From a checkpoint of a small transformer trained on Wikipedia.
Size: width 384, MLP 1920 ReLU, vocabulary 2306.
Architecture: LayerNorm before each block, learned positions, biases, capped logits.
Training: a variant of Muon for these matrices, 7177 steps.
MLP neurons of a small language model. Each row is named by its layer, matrix (up: input weights; down: output weights) and neuron, and shows model dimensions 112-239. Each number is 200 + 30 x the weight over its row's rms, rounded and kept within 0 to 999.
After each neuron's rows, "fires on" lists the tokens most often at its 100 highest values on Wikipedia text that the model never trained on.

L5.up871,178,144,194,208,179,214,180,220,172,258,176,235,230,202,226,175,275,185,167,168,151,175,176,197,176,179,261,235,223,175,218,217,196,152,201,221,207,203,211,250,203,167,229,234,218,193,224,188,231,190,191,198,170,180,180,187,225,192,198,207,212,149,229,204,188,258,163,192,205,222,192,201,257,167,144,157,192,180,215,243,183,239,182,247,218,223,185,248,170,181,222,209,179,197,209,175,246,211,236,205,222,161,205,202,158,159,212,222,258,193,171,213,231,179,207,209,190,209,215,89,191,227,143,224,204,233,192,224
L5.down871,208,137,174,206,158,170,214,188,201,218,249,219,207,159,219,197,197,214,211,179,158,248,167,167,228,177,204,232,136,201,243,193,179,215,167,254,203,179,205,178,141,238,234,208,210,241,188,233,211,185,195,192,268,190,192,235,185,214,238,203,222,145,237,172,165,130,217,165,169,201,198,181,189,178,145,222,195,139,233,168,144,212,209,205,199,186,225,214,203,188,196,189,214,203,207,152,198,202,247,183,199,181,194,219,210,270,224,154,227,249,190,238,223,179,200,198,225,153,169,206,245,193,234,217,207,185,242,196
fires on: " up", "am", "p", "ag", " out", "m"

L3.up1279,191,197,170,213,208,217,186,214,219,185,242,282,141,184,201,256,258,172,196,218,148,184,159,203,219,182,197,216,147,173,197,236,169,220,171,188,152,190,193,238,210,194,198,232,183,193,230,208,179,190,187,209,176,171,249,164,196,195,183,191,217,191,215,228,177,214,223,184,251,160,181,160,223,193,130,182,216,157,196,235,150,181,184,212,190,155,185,211,210,199,177,201,222,195,232,187,239,192,213,196,163,179,182,212,231,203,236,229,224,229,225,203,239,215,171,201,212,192,166,204,152,226,144,181,182,260,228,160
L3.down1279,191,214,163,243,163,252,230,198,213,214,196,183,204,228,225,190,185,186,190,191,221,164,143,224,233,156,183,236,204,105,243,201,207,164,191,203,243,248,224,189,149,149,158,212,173,163,209,217,260,193,208,191,185,163,197,235,217,204,221,259,168,185,173,212,191,178,217,207,185,265,215,189,224,215,236,181,215,216,201,206,194,176,192,176,158,179,193,230,215,220,158,192,230,141,199,170,212,175,206,154,208,108,228,191,199,185,231,144,158,199,182,224,242,178,212,217,233,160,202,195,163,168,178,257,195,172,195,192
fires on: "t", "em", "im", "m", "am"

L5.up1538,200,199,198,210,154,173,191,198,191,205,227,141,227,195,177,215,207,209,119,190,227,192,164,148,121,243,201,188,205,185,179,228,223,171,200,215,243,165,229,176,136,208,283,212,218,139,191,152,223,185,249,216,164,197,189,102,204,224,176,219,213,226,194,179,200,219,251,161,206,156,193,222,192,208,186,262,210,186,256,235,218,217,225,253,171,216,208,228,194,188,253,185,186,239,227,197,189,219,180,222,208,206,228,210,170,250,195,192,184,189,196,156,193,246,187,218,138,216,222,231,197,252,204,210,202,215,206,177
L5.down1538,189,183,199,219,172,176,200,130,178,213,222,217,169,207,209,197,219,219,157,137,226,174,230,220,188,156,222,140,188,193,124,246,235,237,158,211,238,172,204,202,178,238,174,168,230,236,231,182,205,209,195,225,229,144,204,171,177,195,228,197,249,144,164,169,220,197,207,236,195,215,232,170,156,223,165,174,222,258,223,188,179,173,190,220,163,226,203,218,168,193,224,195,208,224,175,180,166,119,239,208,200,196,187,202,144,225,190,219,207,139,224,170,189,195,202,204,180,230,158,169,194,197,192,195,204,179,196,208
fires on: "ar", "m", "p", "ph", "t"

L3.up1632,170,179,218,155,210,204,230,224,173,208,187,278,209,156,173,207,185,158,225,137,170,178,232,199,182,202,255,187,205,183,180,174,170,178,167,191,212,233,218,244,193,171,230,199,207,262,192,194,190,192,257,258,169,192,255,254,182,213,155,210,230,211,299,200,182,232,203,201,193,263,206,172,259,187,180,213,228,238,190,220,215,218,224,236,223,214,205,201,173,194,196,168,226,200,222,208,221,200,163,173,212,226,227,185,126,228,190,223,180,185,176,168,192,191,212,196,254,215,174,217,136,225,214,266,225,231,209,212
L3.down1632,243,200,179,189,192,192,169,262,154,197,247,206,213,203,177,205,248,204,183,202,197,192,205,179,212,203,213,161,188,164,247,253,192,183,189,209,268,219,211,224,237,187,224,148,168,160,201,249,173,170,224,218,234,198,177,188,225,279,218,209,169,212,263,206,218,120,218,256,233,226,200,221,161,148,177,214,230,162,201,225,187,197,217,199,251,220,170,245,175,156,204,267,147,222,195,213,209,217,183,204,201,198,233,215,228,224,256,207,188,223,207,199,228,197,184,229,242,188,194,244,204,200,149,177,202,183,217,222
fires on: "c", "ing", "ost", "ubl", "ed"

L8.up1750,125,229,207,221,221,192,183,237,224,171,138,231,209,177,196,210,196,199,207,193,248,182,203,178,252,190,239,195,210,185,194,212,208,219,171,272,210,231,208,222,231,166,212,212,185,165,199,191,159,177,177,205,209,213,203,217,255,210,207,188,136,218,208,174,213,222,244,196,248,177,172,176,208,160,171,199,218,244,192,202,224,179,223,202,176,211,218,197,198,202,182,126,193,226,224,183,168,171,189,187,224,200,136,144,213,222,172,241,178,265,263,194,205,125,189,205,200,257,248,195,193,212,176,199,238,171,225,185
L8.down1750,226,206,183,195,162,177,155,153,242,210,225,197,213,173,205,210,222,206,206,218,183,158,200,222,232,198,130,231,188,202,203,190,199,145,211,196,172,170,243,179,222,178,199,212,143,213,245,240,203,188,235,160,198,191,236,226,192,284,216,204,223,205,203,210,178,214,218,190,212,205,187,145,157,233,198,222,228,227,172,225,231,189,233,160,179,247,126,204,194,186,157,225,193,215,225,204,185,226,136,216,234,148,227,233,191,162,214,225,280,254,198,215,190,245,205,144,205,192,173,225,149,184,188,175,186,223,213,135
fires on: " T", " L", " N", " Sh"

L5.up1874,251,204,192,207,211,200,235,203,212,246,220,149,181,152,129,212,238,190,187,165,179,252,197,196,221,225,247,143,209,208,200,206,179,210,224,214,246,167,169,153,187,196,253,142,179,205,237,186,309,228,278,213,194,181,223,187,187,175,232,189,237,230,261,128,140,212,235,184,192,212,227,239,185,226,192,233,175,187,212,242,218,152,250,259,139,216,183,200,215,198,203,180,229,200,146,207,186,231,240,143,225,189,206,201,210,242,215,174,208,189,159,204,172,230,252,166,160,210,231,198,194,203,248,213,216,191,264,211
L5.down1874,249,202,229,227,163,187,180,226,173,158,189,211,170,203,186,133,246,232,205,193,218,189,146,221,190,205,235,173,252,226,177,159,204,227,191,209,220,236,168,208,188,177,181,186,235,201,241,190,186,205,178,173,238,191,144,168,190,188,224,253,165,172,172,185,161,218,208,180,239,226,211,207,188,149,181,243,212,195,165,165,192,205,213,237,219,175,207,172,135,227,172,190,188,243,177,147,207,210,184,166,231,191,127,175,226,172,184,199,246,255,176,142,198,146,218,185,180,232,181,203,209,232,204,149,203,170,200,220
fires on: "p", "ip", "rop", "it", "op", "t"

L8.up1749,157,204,203,240,164,191,190,231,193,189,186,176,228,244,226,202,249,175,222,207,194,210,215,167,210,259,208,207,154,174,179,195,253,173,176,200,244,203,189,192,234,195,188,229,214,188,210,195,153,199,172,191,227,194,198,212,219,183,194,253,165,209,176,157,168,208,188,183,232,184,230,177,222,212,189,177,231,207,225,228,241,182,228,261,171,186,166,194,215,176,186,169,198,162,239,213,187,173,222,233,208,195,214,179,224,222,199,196,217,219,217,270,246,192,213,198,201,262,162,131,196,184,154,224,172,144,162,185
L8.down1749,122,198,168,188,206,167,190,232,245,199,165,233,242,274,201,212,236,172,175,230,248,176,257,119,169,213,214,222,204,175,209,227,221,229,188,210,193,259,175,252,186,161,202,195,231,184,187,156,180,184,219,207,233,232,190,236,235,179,228,197,247,110,247,174,206,180,177,195,234,171,207,232,219,189,183,220,168,249,224,227,167,186,228,241,214,200,161,161,206,221,270,157,168,204,199,193,207,190,225,217,182,154,188,196,170,215,172,209,256,200,195,227,213,198,217,202,201,221,200,175,198,192,147,237,204,225,230,235
fires on: " N", "N", " n"

L5.up364,237,213,206,175,194,171,247,235,194,172,179,210,233,230,189,182,192,243,220,223,182,203,220,199,207,171,222,225,220,225,171,189,222,174,185,182,220,191,193,179,262,197,167,186,231,181,208,176,172,232,180,166,171,265,222,221,149,182,207,191,278,186,187,187,217,213,215,173,181,192,238,165,194,235,185,207,183,204,189,171,212,239,187,187,161,170,148,196,188,158,143,261,230,225,207,250,234,218,208,155,244,201,159,154,237,208,239,178,181,244,183,226,235,207,208,223,209,218,211,225,255,226,224,227,200,218,179,216
L5.down364,175,120,176,226,181,215,149,193,217,225,220,265,194,172,160,244,246,188,219,138,203,209,188,221,185,234,209,178,241,195,218,147,186,191,175,168,179,213,216,233,219,140,216,252,239,209,199,190,201,177,201,196,161,182,169,187,224,174,234,151,167,181,206,190,217,221,183,217,158,164,211,186,153,178,159,211,175,224,188,173,199,247,220,176,174,204,176,206,229,274,229,189,179,175,223,203,176,222,134,210,162,180,242,174,135,238,196,165,194,211,225,232,170,198,240,142,209,179,200,210,196,211,247,258,245,178,232,197
fires on: "d", "t", "art", "it", "s", "r"

L3.up1799,198,188,197,204,240,172,200,173,214,149,267,190,192,228,201,200,156,201,161,165,190,183,150,173,176,209,192,203,210,192,201,193,202,243,173,201,205,142,208,191,205,155,188,195,206,155,210,193,200,219,246,203,216,168,202,146,205,173,217,196,188,194,189,214,165,162,165,242,188,218,195,179,191,198,108,175,174,188,217,177,211,225,207,223,208,216,168,195,219,207,182,163,176,244,212,204,244,244,169,173,180,261,223,237,186,137,252,201,183,179,202,245,187,259,183,236,224,189,222,154,180,204,276,195,192,239,223,141
L3.down1799,183,228,238,193,254,189,197,215,193,187,207,200,182,191,180,211,242,227,207,236,223,240,159,181,249,240,215,198,210,190,190,192,140,155,193,216,221,217,160,194,158,178,154,174,136,157,200,205,206,206,186,268,155,192,230,204,190,182,160,240,261,174,196,227,197,269,160,218,231,231,258,231,187,206,193,185,255,208,129,243,202,170,222,147,253,152,176,183,231,165,209,207,198,211,178,161,167,225,192,204,222,182,122,224,178,225,256,200,224,191,195,219,184,191,226,190,251,159,203,225,273,192,191,240,171,226,193,235
fires on: "ay", "he", "in", "if", "e"

L3.up1558,195,224,218,189,192,238,158,191,245,229,204,172,197,202,190,223,191,202,201,175,208,218,241,249,211,179,175,217,239,217,242,186,210,184,220,200,273,190,211,226,199,177,184,161,247,177,164,228,188,207,207,194,172,210,220,204,215,283,224,262,219,211,189,289,209,151,221,228,161,183,197,161,210,226,201,249,175,188,177,195,233,195,147,186,175,164,201,220,180,215,201,160,178,216,200,222,152,186,200,218,233,216,196,160,262,201,230,178,227,217,162,211,185,203,162,208,170,121,173,191,173,193,210,241,227,166,254,213
L3.down1558,170,177,253,179,213,218,261,161,224,179,203,200,193,172,202,213,204,176,229,209,217,203,179,205,174,178,244,216,207,221,208,164,237,201,214,250,176,269,209,171,196,161,199,177,189,126,169,171,223,195,210,235,152,211,225,203,215,183,190,153,210,211,209,229,207,195,193,201,183,228,162,183,153,204,242,223,212,176,151,190,207,227,173,214,192,219,203,187,164,177,174,185,221,207,200,190,175,210,200,213,234,269,210,185,180,239,189,194,149,228,165,262,183,205,183,157,156,259,218,182,185,205,192,235,276,223,231,176
fires on: "ig", "\n", ":", " of", "l", "ord"

L3.up1062,207,196,176,197,165,216,218,202,210,220,251,185,168,249,208,180,189,248,198,212,166,218,223,178,214,229,142,204,223,123,157,162,204,212,229,233,194,194,224,205,166,147,164,234,180,205,190,245,177,120,217,166,241,217,189,164,177,186,210,215,176,206,187,210,190,205,142,220,165,173,175,118,183,205,234,218,163,214,218,216,187,240,207,201,291,162,222,172,183,188,172,228,186,213,185,190,202,194,209,185,198,218,220,248,168,205,196,171,160,211,185,226,250,248,182,206,171,203,236,189,220,176,195,157,173,206,192,213
L3.down1062,216,218,216,204,242,205,209,206,199,174,210,208,214,219,210,197,249,179,151,203,181,187,202,178,184,176,174,251,223,185,187,218,201,166,192,194,217,204,219,205,259,205,145,187,263,209,223,171,236,215,181,212,201,209,221,248,162,194,189,154,276,229,148,236,217,251,234,243,200,217,204,199,201,180,225,221,247,146,202,201,239,172,165,175,190,259,236,169,207,223,246,269,164,164,222,257,160,201,190,208,170,191,223,130,252,191,221,215,258,198,177,197,147,132,252,238,191,220,204,211,243,237,240,220,177,217,240,225
fires on: "ine", "ower", "ow", "ess", "re", "uch"

L8.up342,258,228,214,228,137,171,170,159,237,212,196,220,201,162,262,239,214,229,233,210,216,202,263,286,248,166,204,145,254,154,240,187,168,253,221,225,220,215,214,191,243,192,187,146,153,264,241,222,160,217,205,189,153,200,178,181,203,189,206,169,161,222,189,201,256,181,165,159,243,220,211,182,141,217,192,169,250,221,179,200,222,215,202,196,216,209,217,216,190,237,175,200,230,221,175,257,191,190,241,194,213,192,232,258,240,203,184,214,223,258,226,242,210,222,234,194,221,178,175,156,175,234,181,218,252,161,200,168
L8.down342,178,200,249,206,194,201,141,201,232,205,251,211,202,224,227,223,235,205,219,239,177,181,218,135,262,178,191,191,166,169,196,220,206,196,193,248,151,199,204,217,194,211,198,235,198,207,216,160,185,217,192,159,203,143,220,236,157,154,248,240,224,231,217,192,193,215,201,218,193,200,236,244,166,230,224,190,192,154,171,237,231,152,123,190,217,216,246,196,237,218,205,172,216,157,176,207,213,207,224,223,201,220,199,232,230,193,192,146,251,237,155,193,170,187,190,153,245,280,229,265,165,205,179,217,199,159,243,206
fires on: "ro", "in", "c", "re", " r"

L3.up80,198,255,198,210,169,189,181,192,149,209,194,207,268,213,224,173,181,207,185,256,180,156,188,213,182,224,226,227,220,251,130,181,246,228,181,162,243,199,197,205,233,142,231,242,256,149,201,195,186,156,100,179,189,224,205,211,214,162,170,225,229,269,172,192,207,192,177,126,182,164,190,263,182,191,231,183,177,260,181,180,203,147,210,191,223,187,168,175,252,256,230,220,195,198,249,195,191,194,223,157,172,211,234,175,189,202,152,191,209,209,196,148,192,149,191,197,199,193,168,161,166,242,214,188,221,204,245,185
L3.down80,207,205,129,159,239,211,209,219,179,251,196,198,201,171,142,305,226,231,165,195,263,212,218,190,206,144,145,213,141,219,241,194,237,206,220,178,185,210,216,194,190,192,201,230,200,204,189,192,175,219,199,161,238,218,192,204,218,190,230,198,190,193,174,183,209,208,226,188,228,191,212,191,192,175,193,199,191,208,183,156,153,231,234,186,251,225,223,215,177,203,194,204,257,230,243,196,237,224,228,220,274,244,233,235,162,155,216,146,225,178,197,206,201,145,206,205,202,229,161,188,170,201,227,170,216,222,235,219
fires on: " |", "er", "\n ", "le", "ation", " t"

L8.up897,170,236,176,210,207,156,205,177,253,184,223,208,207,234,226,214,257,251,128,178,195,125,262,163,193,224,182,191,149,188,166,204,193,199,179,217,215,244,151,204,199,164,165,206,170,171,221,195,221,229,233,154,192,221,145,185,222,219,211,238,184,214,198,161,262,247,249,216,197,206,256,179,254,238,215,190,181,179,205,206,243,174,262,208,206,163,172,249,207,217,204,170,156,213,241,199,147,172,168,200,212,197,255,199,218,180,165,182,190,220,130,220,222,229,185,210,243,209,191,215,184,183,180,180,192,204,209,189
L8.down897,227,198,164,159,172,215,200,145,232,156,224,182,229,180,191,226,171,178,177,198,204,208,216,195,217,198,205,202,133,166,146,168,197,208,206,186,215,204,174,207,151,190,190,205,206,145,279,176,180,167,191,236,231,188,246,189,196,213,225,155,186,214,215,219,199,185,275,202,231,255,248,222,260,248,185,143,267,201,233,201,172,215,233,169,230,196,220,273,218,236,172,209,186,227,282,183,155,195,182,196,230,194,231,180,283,201,183,154,256,180,219,248,232,178,183,218,161,174,188,213,213,258,173,192,148,202,189,203
fires on: " c", " the", " C", "C", " col", "N"

L3.up93,177,190,196,190,166,147,199,185,148,221,198,248,161,211,267,174,173,246,192,184,188,215,196,214,198,151,189,211,146,248,181,227,206,201,161,190,212,172,205,170,205,190,167,234,196,251,181,172,202,174,231,252,166,188,170,214,212,205,201,268,175,212,182,177,159,164,218,224,220,213,210,146,209,226,193,177,197,208,219,237,196,186,185,181,216,192,170,213,209,174,247,162,185,173,214,162,257,241,191,246,194,195,238,202,185,197,123,237,140,179,149,249,218,167,154,208,244,168,241,182,175,234,194,221,183,209,245,209
L3.down93,187,204,187,190,179,163,188,184,172,214,217,282,212,194,205,215,170,274,162,201,232,208,201,228,187,213,194,194,125,199,142,169,205,180,218,143,229,201,224,166,152,188,170,239,203,192,194,172,228,191,227,216,256,188,179,192,208,165,257,208,209,159,215,213,213,208,185,246,221,228,156,160,147,216,187,196,168,184,247,172,237,140,234,175,207,216,190,160,262,170,264,184,220,197,167,193,192,192,172,206,190,239,227,180,178,174,189,206,204,241,160,204,149,131,181,243,232,189,215,214,178,215,191,215,164,194,176,215
fires on: " F", " f"

L3.up1626,182,231,174,172,186,186,200,180,196,246,169,198,169,232,225,186,202,203,244,189,214,197,177,166,215,211,198,130,211,170,200,236,152,253,221,231,252,224,159,141,192,216,204,209,202,229,173,190,205,176,165,202,258,227,226,214,221,189,182,175,198,241,164,250,278,195,211,247,233,170,219,256,154,230,206,205,182,177,205,203,226,176,136,168,182,204,181,157,188,247,194,227,255,167,166,188,195,208,251,195,175,141,147,211,130,214,215,245,220,170,167,189,196,147,228,234,219,186,241,136,192,189,176,198,202,189,187,267
L3.down1626,143,149,191,234,185,208,226,209,189,165,183,168,205,200,185,237,194,228,211,155,232,200,241,231,220,212,211,208,211,207,147,172,228,196,184,199,225,163,224,212,185,208,171,224,260,208,161,232,278,208,254,212,191,159,185,226,227,145,239,188,199,191,182,218,229,194,176,209,210,225,189,200,221,242,208,210,202,213,203,177,120,215,175,170,256,224,206,198,170,216,132,208,258,170,229,207,194,197,251,228,204,188,211,219,240,174,175,253,230,177,154,223,232,165,204,178,204,233,163,178,175,150,226,224,272,204,182,208
fires on: " World", " left", " 100", "it", "est", "reat"

L5.up1488,198,205,251,229,176,187,175,184,143,226,221,230,224,228,201,264,247,216,225,200,185,201,188,226,143,243,212,229,182,150,218,223,245,219,202,230,229,199,225,175,133,154,209,174,159,223,241,195,216,157,180,161,211,212,167,222,221,207,173,194,231,141,205,134,195,162,245,233,155,199,175,169,176,192,205,164,220,250,199,184,194,211,224,227,186,211,180,190,237,202,221,190,194,172,235,169,237,194,195,228,199,223,246,193,226,174,213,206,188,239,212,212,193,270,212,243,146,224,197,178,155,219,206,201,150,210,218,195
L5.down1488,222,179,218,194,241,239,251,198,170,157,165,213,232,270,237,168,185,170,225,198,217,226,208,159,201,239,185,194,170,175,222,213,185,202,222,240,179,153,195,223,200,163,178,151,206,229,228,138,169,220,247,178,186,221,184,217,178,175,242,198,178,186,198,155,202,138,236,203,190,181,191,216,218,214,214,184,234,183,221,234,242,205,246,211,227,158,237,176,197,232,214,193,193,205,235,171,176,227,217,206,141,218,197,193,192,233,203,198,209,229,164,225,230,173,166,211,235,193,207,147,208,152,171,284,201,221,262,183
fires on: " N", "N", " n"

L8.up1362,218,206,206,222,204,204,157,237,181,176,194,212,240,163,219,207,219,196,200,193,246,170,237,279,219,179,202,230,197,143,221,221,214,148,275,219,177,173,289,205,200,158,189,207,174,166,178,182,222,216,221,251,219,171,197,196,237,220,210,200,184,245,183,215,170,165,233,170,212,209,198,154,208,184,185,196,207,201,221,204,197,133,178,229,196,226,174,201,249,249,205,170,184,206,213,235,219,213,216,233,177,232,199,181,214,232,210,242,166,227,216,180,188,201,115,151,152,237,202,215,213,252,171,186,155,155,226,204
L8.down1362,158,203,176,158,149,213,179,178,231,196,272,200,214,263,275,172,219,196,217,196,202,210,215,159,182,192,211,226,213,190,219,131,225,170,173,187,178,215,180,189,211,214,208,182,233,166,180,239,200,191,196,186,245,244,193,148,197,173,189,204,175,217,200,214,219,231,175,180,182,246,191,201,233,236,263,169,220,220,190,211,169,188,222,197,205,181,201,176,161,244,178,182,247,197,227,215,181,214,201,226,219,206,204,210,146,123,231,182,198,212,195,199,201,245,219,168,215,172,184,189,182,185,260,165,138,208,228,223
fires on: "-", " b", " F", " B", " ("

L8.up1590,173,248,224,226,216,172,195,271,182,230,201,203,216,146,224,176,150,169,209,186,241,189,170,215,196,211,176,220,235,150,193,223,191,137,206,206,172,196,188,227,213,208,229,156,171,179,228,241,209,162,191,180,181,217,254,208,194,229,141,230,162,174,177,211,205,186,237,210,213,193,206,210,178,234,234,157,213,177,195,192,162,230,218,265,176,227,250,191,159,231,182,234,173,168,154,208,203,162,226,191,209,205,174,193,234,174,199,182,162,174,172,209,200,193,144,206,266,185,212,247,195,222,198,177,231,174,171,128
L8.down1590,187,156,219,185,186,194,182,212,196,176,160,203,194,172,168,171,224,224,186,202,194,240,242,219,150,216,158,245,238,192,223,212,166,170,245,188,184,255,210,211,129,237,237,152,213,185,238,244,148,188,217,159,185,205,248,160,171,148,186,187,276,176,208,194,205,212,193,220,217,181,189,243,210,237,192,170,125,207,195,143,231,175,221,232,214,250,196,204,130,183,212,226,216,179,195,197,219,164,199,225,190,158,217,195,228,200,215,169,198,205,187,180,133,190,197,224,247,161,200,210,202,193,164,254,243,173,179,154
fires on: " S", "s", " t", "at", " s", " th"

L3.up526,215,226,194,166,172,249,217,208,233,228,240,181,198,157,168,172,204,214,224,172,243,178,210,185,192,228,212,205,174,157,203,164,165,276,235,146,230,240,189,165,215,202,166,162,227,205,190,150,181,223,185,207,170,207,155,267,247,150,212,222,192,220,194,249,210,270,238,208,180,195,235,135,200,198,192,214,220,261,174,178,226,189,215,256,138,217,224,159,264,130,219,194,194,153,165,250,217,196,180,207,186,177,231,235,199,222,160,209,183,154,203,207,207,169,183,157,173,184,149,197,205,177,211,204,216,154,173,239
L3.down526,181,187,194,169,200,211,204,173,151,186,189,257,220,240,225,186,194,185,228,199,215,201,156,209,247,234,238,154,232,224,131,207,237,232,178,199,245,232,246,229,208,226,201,236,188,188,181,165,169,201,226,216,223,247,221,200,163,232,212,206,204,203,203,251,183,182,230,188,148,221,250,207,203,140,191,191,220,266,223,252,246,169,202,184,149,244,183,206,178,224,263,192,195,203,214,258,237,190,192,176,225,138,207,164,176,155,205,225,177,159,226,207,148,178,211,212,245,163,215,221,198,182,150,165,133,181,174,183
fires on: "ah", "ious", "al", "our", "oh", "ist"

L3.up599,265,200,179,222,174,250,172,219,248,155,189,205,198,203,257,186,182,229,216,132,218,230,194,144,177,164,185,222,269,217,159,216,187,247,174,214,196,164,213,214,254,197,226,190,204,199,214,237,180,213,183,195,222,194,166,146,180,175,190,183,235,196,207,274,176,182,188,204,170,265,185,183,215,151,183,174,180,234,185,216,223,235,260,160,202,172,186,184,213,194,228,188,225,183,189,240,175,195,167,234,132,156,184,174,181,192,237,195,174,230,201,254,212,209,236,185,184,200,135,165,241,183,230,189,225,256,183,194
L3.down599,148,185,183,210,207,202,201,197,223,172,177,202,193,191,194,216,205,209,284,228,200,201,207,168,196,247,210,200,162,184,211,207,204,149,211,189,281,165,196,184,223,179,184,196,203,235,202,188,208,246,246,198,176,158,241,240,166,213,210,186,195,196,181,198,198,236,170,198,213,214,223,197,211,199,181,188,210,190,97,181,223,258,133,246,176,161,182,216,195,221,190,203,223,212,167,211,213,197,183,137,235,205,237,242,177,187,204,195,206,215,202,115,185,164,195,183,219,189,193,208,126,125,183,195,208,133,193,217
fires on: "amp", "ay", "s", "al", "e"

L8.up123,212,186,220,246,160,174,196,193,167,235,175,259,221,204,227,199,143,226,177,185,222,244,201,192,205,240,238,232,189,224,196,171,209,231,179,211,204,193,201,168,162,201,169,175,194,212,188,255,193,179,210,211,211,200,170,175,247,187,195,242,206,129,150,193,201,191,257,197,246,181,158,179,166,167,177,185,227,217,178,176,141,216,182,176,193,179,221,171,234,171,194,210,195,203,129,163,206,224,176,169,233,221,227,207,240,186,198,166,156,179,173,180,216,150,203,232,237,200,180,215,209,224,222,227,177,183,199,186
L8.down123,242,213,222,187,228,212,227,232,185,186,199,220,179,197,271,208,193,207,177,166,164,245,223,225,192,224,199,185,201,181,185,156,209,243,230,235,217,169,220,205,213,204,230,179,194,182,149,143,253,228,214,232,229,191,229,191,182,162,244,137,178,158,201,185,206,185,181,188,196,239,202,164,221,178,150,201,191,209,219,204,254,202,178,219,199,177,202,193,217,232,211,147,203,186,222,205,184,204,192,174,219,190,232,154,171,203,193,211,199,273,263,216,160,196,234,189,210,141,251,175,201,181,197,143,196,180,246,220
fires on: " f", " than", "f", "W", " F"

L5.up1742,180,162,155,201,231,179,152,219,231,199,174,155,209,212,234,112,164,187,202,193,225,216,222,211,189,224,210,181,170,235,225,211,251,185,176,180,181,234,175,212,208,204,142,224,232,212,222,180,149,227,158,166,191,224,203,228,179,235,237,185,171,204,197,206,166,210,237,217,249,218,177,149,153,162,195,215,171,179,195,145,197,195,190,252,239,225,192,199,204,196,205,195,190,186,202,200,173,212,192,227,230,190,199,183,212,214,191,213,191,184,174,191,205,187,190,212,255,225,240,181,158,199,210,186,227,212,238,248
L5.down1742,224,209,200,233,223,196,165,177,195,219,200,232,145,179,230,153,227,182,171,212,204,262,205,218,188,162,195,199,273,180,165,167,195,194,189,213,172,216,106,225,234,182,232,260,201,214,220,188,194,190,227,203,167,274,190,240,191,216,203,243,189,195,173,193,285,220,220,223,230,200,190,190,126,259,249,159,264,204,185,193,218,156,152,205,163,160,165,262,177,254,157,221,209,166,192,120,156,227,233,210,226,245,203,208,220,205,222,237,172,205,166,239,202,153,156,195,175,177,216,123,254,182,215,175,194,232,201,176
fires on: "ly", "igh", "reat", "ely", "em", " or"

L8.up1644,228,215,156,223,236,221,187,237,194,176,235,254,247,187,229,184,158,182,187,245,221,189,233,213,193,224,221,192,139,139,195,227,179,185,180,184,205,200,198,156,194,223,202,181,220,189,151,231,233,162,209,246,180,132,207,175,198,144,186,217,214,198,179,219,201,196,162,240,153,203,209,170,222,210,218,223,212,164,198,164,128,191,173,155,213,139,218,188,222,239,160,194,189,225,216,188,217,240,198,250,146,211,172,150,186,228,225,218,119,232,135,177,196,222,182,130,171,202,245,231,214,225,183,267,167,146,179,192
L8.down1644,182,236,195,205,181,213,213,173,197,213,176,180,216,280,204,218,199,148,168,174,226,213,239,190,155,209,217,168,188,229,197,218,198,181,210,166,192,186,182,226,196,214,201,241,216,207,243,237,150,172,198,199,223,168,179,176,170,190,184,166,145,186,214,176,188,209,173,185,230,195,194,201,175,188,216,188,178,187,181,208,210,215,175,218,222,248,199,210,202,153,233,176,218,177,210,246,198,210,225,191,179,230,214,202,176,204,254,194,200,220,153,235,212,193,171,196,179,170,163,229,228,185,197,173,197,242,162,235
fires on: " B", "B", " b", "G", "ond"

L3.up281,102,195,220,203,211,232,197,208,232,225,189,210,235,173,208,177,185,207,204,189,183,180,190,213,264,129,164,160,154,197,197,139,213,135,248,168,150,194,161,178,235,177,170,227,216,164,188,207,179,214,132,187,165,204,247,198,243,167,188,174,223,223,185,184,232,253,204,181,186,179,217,156,186,221,218,204,221,155,207,216,190,241,198,199,202,185,188,220,218,214,220,265,188,199,232,239,228,178,234,158,203,189,176,180,220,236,178,177,137,195,174,239,215,219,180,192,266,234,226,167,231,249,184,147,230,178,167,209
L3.down281,264,184,213,237,187,236,191,212,176,202,212,182,244,230,164,184,234,182,220,282,231,223,180,255,179,219,168,197,203,183,177,256,181,252,151,211,201,197,210,189,248,136,191,199,224,154,178,200,198,159,212,166,207,197,167,164,265,186,222,198,219,215,169,236,213,191,188,211,197,185,237,169,190,205,208,265,211,202,221,119,127,219,163,173,176,176,192,201,208,147,199,202,153,192,207,190,172,218,234,198,239,212,221,230,201,205,215,181,179,228,186,198,219,220,150,175,208,236,185,214,186,126,275,203,193,176,209,207
fires on: "t", "m", " War", "us", "d"